Part of a small language model's weights.
Size: 8 layers, vocabulary 877.
MLP neurons of a small language model. Each row is named by its layer, matrix (gate and up: input weights) and neuron, and shows model dimensions 0-127. Each number is 200 + 20 x the weight over its row's rms, rounded and kept within 0 to 999. A neuron's up and down rows have the sign that makes its largest values positive.
A block is one neuron, or neurons of one layer that tend to fire together. After each block is what it responds to, as a language model described it from the Wikipedia text at the highest values.

L5.gate160,209,186,228,215,183,154,198,201,182,188,247,153,200,237,203,224,201,226,201,203,199,228,185,197,202,219,199,183,217,204,214,186,209,191,212,213,178,209,197,171,174,223,201,243,213,144,204,218,190,158,186,233,193,236,206,241,187,194,212,200,211,181,208,209,182,182,213,218,194,214,218,191,205,215,225,203,187,202,174,188,170,192,178,207,192,176,191,176,173,198,189,192,190,202,168,214,215,171,219,194,210,185,208,208,191,219,177,173,227,203,184,183,213,185,198,195,185,216,206,168,188,209,190,221,236,192,165,214
L5.up160,210,224,183,188,217,191,206,189,171,203,245,206,170,198,210,193,213,200,223,195,206,208,213,193,263,224,202,231,219,212,184,201,259,159,214,189,202,199,231,215,206,188,208,241,216,219,200,207,197,213,205,195,181,180,189,187,198,231,188,212,191,212,180,176,157,166,210,220,190,200,185,174,170,207,201,220,195,189,218,186,169,202,207,205,197,195,202,190,235,194,225,173,196,176,198,210,246,214,196,181,190,178,223,187,167,216,205,193,214,239,190,176,183,171,197,229,185,204,189,215,193,187,189,174,214,163,185,205
Final word pieces that finish month names in dates, such as Apr-il, Nov-ember, Febru-ary and Mar-ch, plus occasional mid-word pieces like altit-ud-es.

L3.gate66,201,179,180,196,192,207,185,212,179,244,220,202,198,226,179,201,224,167,186,193,190,161,154,188,194,185,197,189,181,235,194,163,200,195,193,213,207,195,182,209,197,201,183,218,194,183,219,209,180,209,216,224,169,209,240,172,214,209,174,193,232,174,190,199,219,197,174,166,209,197,212,224,197,210,206,212,200,188,215,191,246,230,178,169,216,182,207,196,215,219,211,195,206,175,210,208,205,177,211,202,198,193,206,202,247,248,183,164,188,194,227,191,160,167,196,195,177,248,215,175,195,196,209,204,194,223,188,201
L3.up66,178,198,158,207,181,211,181,204,216,218,187,179,172,180,207,197,234,183,145,195,182,187,235,213,182,165,227,176,192,245,194,182,220,204,170,216,188,192,210,173,202,244,199,210,238,185,198,220,201,179,218,197,215,178,214,221,216,180,223,198,198,178,180,198,172,230,196,184,197,211,220,170,227,201,159,180,194,208,172,211,191,198,192,173,174,158,175,185,183,201,187,212,195,183,212,210,212,206,167,177,201,190,187,197,168,211,192,200,221,221,198,193,209,214,173,222,225,214,189,215,236,214,192,185,185,180,179,205
L3.gate97,202,173,208,228,185,209,180,187,229,248,191,235,202,219,192,202,197,176,213,204,208,199,192,220,166,210,203,210,194,211,192,224,223,193,207,205,188,221,230,196,171,225,190,186,206,211,202,193,180,167,218,224,226,174,206,211,232,201,211,190,178,183,196,162,187,208,191,163,212,206,223,198,206,240,194,189,188,163,224,197,206,195,204,198,183,205,180,193,228,210,191,196,182,214,197,216,211,181,197,178,228,199,150,207,241,200,204,199,180,163,208,212,261,210,239,192,204,207,171,194,234,198,191,214,206,214,183,221
L3.up97,203,205,210,233,238,185,212,187,168,210,236,211,193,208,197,195,201,212,189,186,224,198,190,180,163,206,169,210,181,197,210,188,208,176,184,211,229,195,224,217,233,219,172,171,205,172,184,209,179,190,240,204,186,190,187,197,213,210,196,227,248,195,224,200,218,216,210,214,199,183,183,187,212,200,153,210,165,174,233,182,229,177,228,227,205,201,201,177,211,247,200,212,220,222,175,202,189,227,218,224,190,211,205,192,215,177,195,200,221,165,222,188,224,178,203,223,197,180,211,186,230,183,223,215,229,168,163,220
L3.gate166,203,183,175,190,215,196,213,209,205,241,190,177,186,150,211,187,206,214,178,169,221,213,194,226,214,190,204,181,184,194,214,203,170,185,187,223,188,183,203,214,213,187,173,208,202,199,210,201,211,206,187,200,160,228,202,194,224,196,164,168,228,186,206,232,196,241,192,188,221,213,229,218,188,232,174,202,222,215,203,216,245,187,237,177,227,189,229,201,214,192,200,215,214,178,158,212,196,201,214,219,186,225,189,192,184,228,208,196,199,180,188,198,221,228,211,199,206,167,216,188,191,192,187,197,214,196,190,177
L3.up166,166,196,214,189,234,179,203,204,190,227,189,188,191,154,173,209,255,219,165,161,203,185,211,210,180,196,208,179,172,196,212,220,161,184,166,215,176,215,201,211,242,237,212,203,200,167,206,163,224,201,206,197,195,216,182,205,197,175,181,168,202,218,225,246,178,198,194,219,186,163,234,229,239,208,161,211,205,217,195,202,244,190,191,164,192,162,207,194,194,208,198,206,209,213,198,196,187,182,174,211,225,202,194,182,227,221,188,214,187,201,210,170,194,191,174,207,212,166,214,192,206,225,221,223,186,161,192,182
L3.gate216,201,210,172,188,211,202,212,213,178,224,229,209,205,186,221,230,206,256,212,169,191,202,193,238,221,193,164,192,204,220,169,197,213,233,202,238,167,203,185,218,204,210,218,189,217,217,191,181,214,209,164,198,196,224,203,210,203,173,229,235,170,182,194,172,160,218,213,167,233,195,223,202,189,204,194,227,224,222,187,208,221,198,205,196,231,200,224,158,204,196,215,219,196,190,168,243,206,193,225,194,204,188,191,204,198,227,232,202,189,204,211,185,188,176,216,231,171,184,199,216,218,243,193,170,202,170,206,175
L3.up216,189,213,203,213,198,181,256,190,190,206,244,192,201,182,189,193,207,180,192,186,191,229,186,199,199,185,213,228,171,257,162,183,232,195,166,237,167,187,207,201,193,196,202,216,202,198,211,182,209,225,156,222,177,205,218,180,221,201,224,221,180,172,180,189,182,248,217,174,204,185,218,202,142,223,186,218,218,199,205,190,202,209,194,141,211,198,191,212,220,221,231,186,182,164,195,213,196,178,227,246,200,204,222,205,215,196,223,187,214,205,203,198,164,194,194,222,174,177,231,222,204,223,183,195,207,166,181,192
Final subword pieces that complete a word, mostly in tables and infobox fields, such as Turn-out, Pl-ace, Ju-ly, Braz-il, Alb-um.

L2.gate91,248,179,192,177,209,173,182,161,167,182,215,223,198,183,178,218,222,211,199,142,172,188,172,168,227,229,225,206,201,217,184,224,216,201,188,188,171,223,204,198,214,228,195,179,224,155,222,153,222,173,225,200,233,201,214,214,190,202,201,201,202,178,211,196,190,222,198,186,217,167,207,179,213,226,170,215,195,181,191,194,193,198,209,192,195,189,163,191,211,221,192,155,202,199,172,241,199,200,172,219,185,217,198,199,252,183,207,175,204,218,220,192,211,186,210,196,196,203,219,217,195,195,177,199,214,187,193,192
L2.up91,215,227,187,223,208,211,202,165,165,235,212,196,205,193,236,168,195,217,202,223,206,231,192,195,214,180,235,206,238,190,200,228,195,205,204,210,190,203,210,177,186,180,217,206,237,170,227,172,219,190,224,190,176,184,244,206,205,233,196,190,216,220,192,208,204,190,155,195,200,176,204,214,209,209,215,218,189,205,198,186,216,170,204,197,228,194,201,185,189,204,187,205,210,207,201,162,179,193,207,240,215,202,178,192,214,222,184,202,212,200,232,225,200,166,225,187,198,189,196,203,219,205,182,225,223,203,170,175
L2.gate190,212,173,236,175,209,202,240,211,209,203,229,210,218,219,211,217,196,226,208,205,204,223,173,176,227,204,213,174,205,200,226,204,181,183,198,185,168,227,222,178,214,223,182,198,223,153,185,207,178,211,203,220,201,196,193,207,211,171,175,238,217,182,204,202,194,224,185,203,205,171,179,203,194,186,204,194,214,211,200,205,221,196,202,192,224,184,168,191,185,227,208,180,170,193,222,180,206,227,198,195,186,186,170,169,209,220,202,218,182,193,205,200,170,162,235,204,181,186,180,204,198,212,230,131,178,221,207,182
L2.up190,208,225,193,213,225,203,229,216,210,199,243,216,188,189,242,212,226,230,213,164,183,188,189,171,234,212,199,200,214,229,237,198,213,196,221,203,151,223,216,186,185,182,190,208,201,183,208,234,218,215,193,168,200,217,180,199,173,195,231,239,182,152,179,168,222,201,190,195,191,160,188,228,214,183,206,182,220,214,195,197,233,189,183,208,208,186,182,199,192,217,237,205,181,176,210,200,217,238,199,185,179,186,185,184,191,234,171,180,222,197,192,201,188,148,199,234,215,231,205,195,177,183,211,194,240,183,194,185
L2.gate254,176,180,185,196,202,193,188,202,210,220,211,229,216,209,188,241,216,208,191,204,205,188,220,190,230,244,215,189,195,201,204,176,227,190,206,223,174,191,194,204,216,190,197,211,200,186,194,207,210,215,197,187,212,186,170,193,213,226,192,203,207,163,210,179,229,210,195,188,180,203,188,206,203,250,186,179,187,214,191,188,199,203,197,194,249,166,168,178,221,253,214,168,177,196,190,211,212,161,221,163,158,200,223,183,169,183,215,189,227,172,231,218,190,205,228,150,232,197,188,172,232,216,213,213,226,185,169,201
L2.up254,163,199,199,223,214,184,221,187,216,195,215,223,150,201,190,227,198,241,199,179,199,178,192,179,223,181,213,141,192,206,220,226,209,217,225,210,206,232,216,205,216,213,218,207,202,162,187,203,169,184,193,183,204,200,179,215,132,209,230,197,185,221,181,199,195,201,210,191,202,215,165,183,209,190,198,172,198,185,188,228,210,179,204,229,188,201,200,189,171,221,222,176,196,177,189,207,214,208,191,172,187,184,169,194,221,233,178,197,192,205,208,224,217,146,195,182,206,241,172,220,160,187,212,200,210,190,194,221
L2.gate338,212,213,201,186,202,177,200,232,220,234,218,222,189,192,209,179,212,203,210,199,200,184,229,201,153,245,230,197,218,176,211,207,210,198,219,211,201,170,227,233,228,183,184,207,204,186,193,202,194,199,223,228,207,210,218,186,194,218,195,203,248,186,200,174,181,198,234,192,225,229,205,173,167,196,199,210,194,176,191,173,215,162,217,155,202,224,165,171,206,188,177,173,187,193,233,193,184,211,234,211,202,215,206,152,195,198,198,194,202,171,198,205,228,172,166,205,222,208,183,184,204,196,229,219,211,180,170,194
L2.up338,226,200,185,213,204,224,187,223,210,198,196,247,228,210,218,226,200,205,215,231,191,241,198,237,229,184,196,188,151,177,211,209,186,240,177,185,182,204,206,203,195,219,199,183,203,223,214,208,191,235,190,235,205,212,216,182,199,209,206,197,212,172,232,189,202,196,223,183,174,195,213,243,203,216,220,193,187,196,165,168,227,181,211,205,200,157,181,197,185,194,215,208,209,240,169,217,208,178,203,168,242,238,170,190,219,218,220,171,236,205,186,207,192,235,192,186,208,212,195,201,225,241,230,194,203,144,161,201
Final pieces that finish a split month name in dates, such as Jun-e, Nov-ember, Febru-ary, Aug-ust, plus a few similar endings in other split words (Brigit-te, ov-ary, Jan-eiro).

L3.gate10,199,201,158,224,198,205,217,178,237,179,164,169,210,196,262,233,186,199,179,216,191,232,198,189,197,218,210,203,186,221,207,229,213,193,189,186,230,220,200,174,190,167,185,225,220,211,189,208,215,199,205,221,198,193,179,196,176,203,220,173,227,222,170,180,190,227,235,200,241,193,183,223,204,197,247,160,226,220,231,181,184,187,208,204,204,216,196,225,180,209,199,209,211,194,208,218,194,220,185,227,175,218,172,193,197,213,184,221,177,178,175,189,217,201,168,197,158,211,200,216,215,166,217,196,213,189,203,211
L3.up10,235,184,188,191,192,212,192,207,183,186,187,193,172,209,242,196,171,222,221,188,196,218,188,203,172,239,184,185,245,191,200,179,234,198,200,214,190,188,170,200,201,204,226,210,173,229,179,201,210,233,235,185,227,186,186,188,157,229,200,194,204,224,192,214,218,200,220,192,155,199,212,196,211,211,223,227,219,228,215,159,211,191,216,215,198,211,195,209,221,188,179,188,190,230,193,163,216,185,196,200,209,201,198,192,202,199,214,218,197,175,223,157,187,214,201,233,152,202,187,245,215,200,198,221,208,178,167,244
L3.gate162,207,213,233,180,244,208,194,205,174,198,221,220,203,208,231,215,198,170,187,230,213,206,182,216,194,201,191,222,207,185,210,219,167,204,157,198,210,220,205,179,207,229,159,160,192,189,172,230,182,218,196,231,239,202,182,163,212,205,206,188,194,194,165,177,199,187,215,201,227,194,196,179,240,202,204,198,184,239,201,228,198,192,198,223,215,186,192,190,236,221,203,206,211,165,223,198,186,194,193,219,173,206,237,213,222,207,204,198,240,166,201,194,186,181,211,207,180,187,170,223,170,194,232,196,214,193,214,217
L3.up162,196,205,256,199,188,243,211,196,216,159,143,205,194,212,205,203,215,168,195,171,217,202,174,200,211,190,197,202,223,195,232,235,215,227,186,189,211,212,223,222,176,199,186,212,215,199,176,193,181,216,241,207,187,229,213,213,211,208,204,173,198,177,160,209,239,202,188,187,202,183,232,162,214,226,151,218,232,218,210,246,186,204,172,195,179,210,187,214,201,215,195,214,241,204,208,184,222,193,204,187,220,209,222,199,198,201,178,216,194,231,196,188,235,212,161,216,208,215,197,201,188,196,189,158,186,204,201,187
L3.gate206,167,215,170,227,218,189,185,214,218,167,196,204,214,183,183,208,212,174,200,181,186,198,201,159,185,207,174,272,158,195,226,220,209,190,182,175,196,226,200,224,194,172,181,208,201,206,191,207,185,191,192,202,187,201,208,197,188,194,193,201,199,212,185,187,213,200,202,210,200,147,185,200,197,187,207,225,156,226,205,217,205,185,217,205,202,210,176,222,181,214,178,177,213,185,211,193,175,171,174,200,200,215,208,202,191,145,176,224,180,208,162,210,215,207,183,196,225,164,182,206,205,188,203,159,209,210,192,208
L3.up206,225,177,207,228,234,193,184,154,176,187,183,169,219,202,205,196,176,196,213,207,179,188,181,206,224,174,206,208,192,183,167,222,187,210,194,181,195,221,172,204,207,233,203,162,220,182,193,239,229,189,206,212,202,198,178,196,241,210,201,209,174,180,204,161,196,205,172,226,212,230,224,217,209,252,190,227,219,219,213,193,208,199,205,223,205,230,167,213,209,213,232,177,190,164,192,220,163,210,170,173,204,180,199,217,195,184,203,188,194,221,173,242,203,199,204,202,190,211,194,212,209,188,240,210,201,218,171,213
L3.gate271,223,235,195,193,218,222,200,193,161,181,170,194,197,186,212,206,172,208,232,211,243,228,191,221,185,180,208,158,238,213,200,205,187,198,205,180,213,246,202,177,192,226,182,201,166,219,193,203,193,212,169,220,180,201,224,218,179,205,207,204,196,199,187,188,216,208,172,193,183,194,152,181,206,200,172,196,232,198,209,227,223,208,193,198,200,204,184,227,236,253,188,205,182,210,216,210,191,193,174,203,192,219,210,160,183,207,206,201,236,216,183,200,194,201,199,210,195,219,208,234,185,194,200,211,217,200,204,190
L3.up271,219,186,209,214,173,213,211,198,180,181,204,199,212,199,216,214,163,185,212,232,192,191,197,195,186,249,166,212,223,169,181,197,223,184,205,177,190,195,192,189,185,214,160,185,204,206,195,229,210,190,203,174,191,206,220,220,216,221,182,202,225,220,213,193,199,209,165,204,205,171,207,197,179,225,227,188,238,211,224,197,188,194,173,161,184,245,213,171,211,228,215,213,193,208,220,231,187,198,209,215,191,214,243,198,156,210,223,213,197,176,163,202,164,218,218,193,181,225,189,153,208,183,213,209,217,227,209,252
Final word pieces that complete a split word, mostly nationality adjectives like Chines-e, Japanes-e, Brazil-ian, plus Stre-et, Dioces-e.

L5.gate308,225,203,204,195,229,190,200,210,262,212,177,232,191,189,192,183,231,206,167,222,194,213,209,187,200,221,204,213,215,210,173,210,214,216,170,224,215,178,220,232,190,202,178,189,220,218,260,221,225,211,214,216,189,187,180,185,199,220,208,187,188,193,171,210,194,213,235,206,193,222,175,182,218,177,200,224,197,194,140,236,158,208,197,225,226,198,191,176,241,203,187,218,209,207,203,209,185,200,179,190,200,213,168,208,168,226,175,189,196,196,187,189,194,177,213,186,178,214,187,190,220,186,214,153,193,186,167,196
L5.up308,181,221,184,190,193,200,211,221,232,219,177,227,191,157,169,210,225,177,173,212,201,181,200,211,176,209,206,217,194,204,196,202,201,187,188,165,210,214,175,218,216,190,183,216,166,218,182,222,200,197,184,211,236,220,175,180,205,197,195,223,152,214,176,196,195,160,190,200,210,211,225,143,201,190,203,211,188,213,204,200,169,206,181,193,192,198,211,190,212,236,161,189,214,234,184,216,163,236,215,193,183,161,197,198,203,171,194,179,236,200,205,185,235,211,174,208,187,198,170,192,216,250,219,230,183,181,205,219
Final word pieces that finish a predictable word, such as the ending of a nationality or place name (Chines-e, Canad-ian, Y-ank-ees) or the period in vs. and U.S.

L2.gate169,205,210,192,189,222,225,213,188,201,193,200,205,162,202,216,187,189,194,229,186,185,216,223,181,217,231,206,221,187,192,202,180,234,188,199,167,210,218,182,186,232,196,237,194,204,226,212,165,172,221,189,231,189,189,240,198,190,203,203,220,200,224,208,207,208,190,171,210,209,185,207,183,186,201,195,181,213,242,197,171,179,217,230,176,194,216,207,206,255,209,217,223,210,197,196,186,198,209,179,157,192,201,226,186,213,192,176,218,187,223,161,195,223,207,240,219,193,207,208,228,179,184,187,204,188,206,204,237
L2.up169,166,200,190,225,207,199,209,202,208,199,212,218,193,235,184,192,182,194,237,163,199,209,185,180,145,224,177,169,203,200,187,223,193,200,176,199,176,196,177,201,201,207,201,150,240,206,216,177,228,193,205,220,205,183,187,200,221,176,187,181,197,200,210,188,161,211,245,211,187,190,203,190,238,242,202,197,202,200,205,206,200,193,193,205,189,194,193,150,208,196,196,214,212,196,200,215,190,211,227,194,184,187,188,210,170,225,204,189,151,224,164,194,202,185,239,199,210,205,167,202,194,163,194,242,219,212,205,190
L2.gate241,207,202,189,189,212,202,230,192,193,186,212,162,196,220,174,186,190,211,238,193,222,245,241,189,196,181,188,186,193,173,189,172,203,217,207,195,201,174,213,220,190,205,207,221,213,222,181,210,166,213,220,174,193,183,190,202,217,158,199,181,213,229,190,204,204,209,190,244,189,191,209,169,229,220,199,216,201,209,160,197,213,198,235,217,184,185,213,196,204,232,179,207,205,206,174,167,203,203,254,203,210,173,215,206,186,159,148,190,208,215,226,212,196,228,185,173,213,174,184,246,173,220,199,209,227,163,233,188
L2.up241,199,215,195,192,178,211,211,193,206,185,183,197,200,200,198,155,220,233,208,212,205,161,197,184,184,190,213,220,168,203,226,203,220,197,181,191,197,178,190,203,178,208,223,199,196,202,200,189,233,229,183,216,206,247,202,197,197,158,211,236,202,214,200,196,200,188,200,206,178,213,149,195,218,177,202,204,198,205,169,199,199,170,197,179,201,196,185,220,217,239,191,198,203,193,164,165,168,209,201,184,214,207,176,177,234,196,172,173,156,229,216,216,200,209,197,200,181,165,192,238,208,191,194,185,214,175,248,185
L2.gate280,219,199,167,180,218,192,194,206,186,195,218,191,183,230,207,198,199,201,205,201,172,211,216,212,192,183,218,238,180,190,226,146,186,201,208,203,222,180,215,213,207,197,195,196,233,214,221,169,220,200,180,203,204,180,218,178,210,221,188,193,219,227,186,191,193,189,201,221,172,223,225,195,227,225,201,190,172,169,176,184,205,147,188,189,216,161,189,169,224,187,180,148,231,195,192,180,172,193,234,189,208,190,229,193,259,218,197,202,170,225,217,230,208,179,179,197,246,213,209,174,204,206,185,222,235,189,211,199
L2.up280,197,226,216,205,228,164,226,206,202,222,170,168,173,197,188,180,186,217,167,199,207,221,218,182,224,219,191,207,227,215,218,187,185,203,165,169,201,171,188,200,205,219,200,197,232,217,203,172,215,221,202,213,230,171,197,163,210,193,182,171,209,200,193,154,195,201,192,212,213,207,215,202,218,211,187,178,200,190,200,219,224,165,178,213,206,195,187,217,223,203,187,204,191,165,200,209,203,187,176,210,228,220,240,230,247,183,195,222,184,240,194,205,206,207,163,211,156,185,194,216,218,200,206,197,175,195,225,190
L2.gate331,197,198,219,168,174,188,213,215,188,177,191,236,193,202,214,190,189,250,213,191,184,214,226,210,206,172,202,195,195,201,199,217,223,191,183,188,196,178,224,185,198,224,224,190,194,202,195,176,177,197,193,205,159,195,224,137,179,179,183,212,198,168,177,212,216,214,178,231,181,175,215,240,212,171,180,183,218,209,197,228,221,168,191,178,211,197,202,197,246,222,204,213,239,192,239,188,204,229,164,176,223,211,167,202,193,166,233,177,197,214,222,185,222,194,193,202,190,195,188,178,197,222,197,188,186,156,213,198
L2.up331,202,217,193,203,210,199,197,191,184,188,187,213,202,249,210,190,208,230,204,217,193,203,217,181,210,207,197,190,188,205,219,197,198,227,223,202,208,195,177,194,240,213,224,213,190,182,180,187,180,193,181,221,217,225,207,178,195,209,239,163,173,170,203,205,207,191,229,180,185,187,194,209,159,163,180,187,250,196,209,210,241,179,202,218,240,168,195,180,199,174,214,185,208,233,214,207,224,171,184,167,229,180,177,215,212,194,192,184,201,197,202,180,239,186,176,213,191,172,168,170,203,209,200,163,203,197,191,187
Short word pieces inside a longer word, often after an s or z piece, such as the ist in assisted, Turkmenistan and economist, or the e ending because.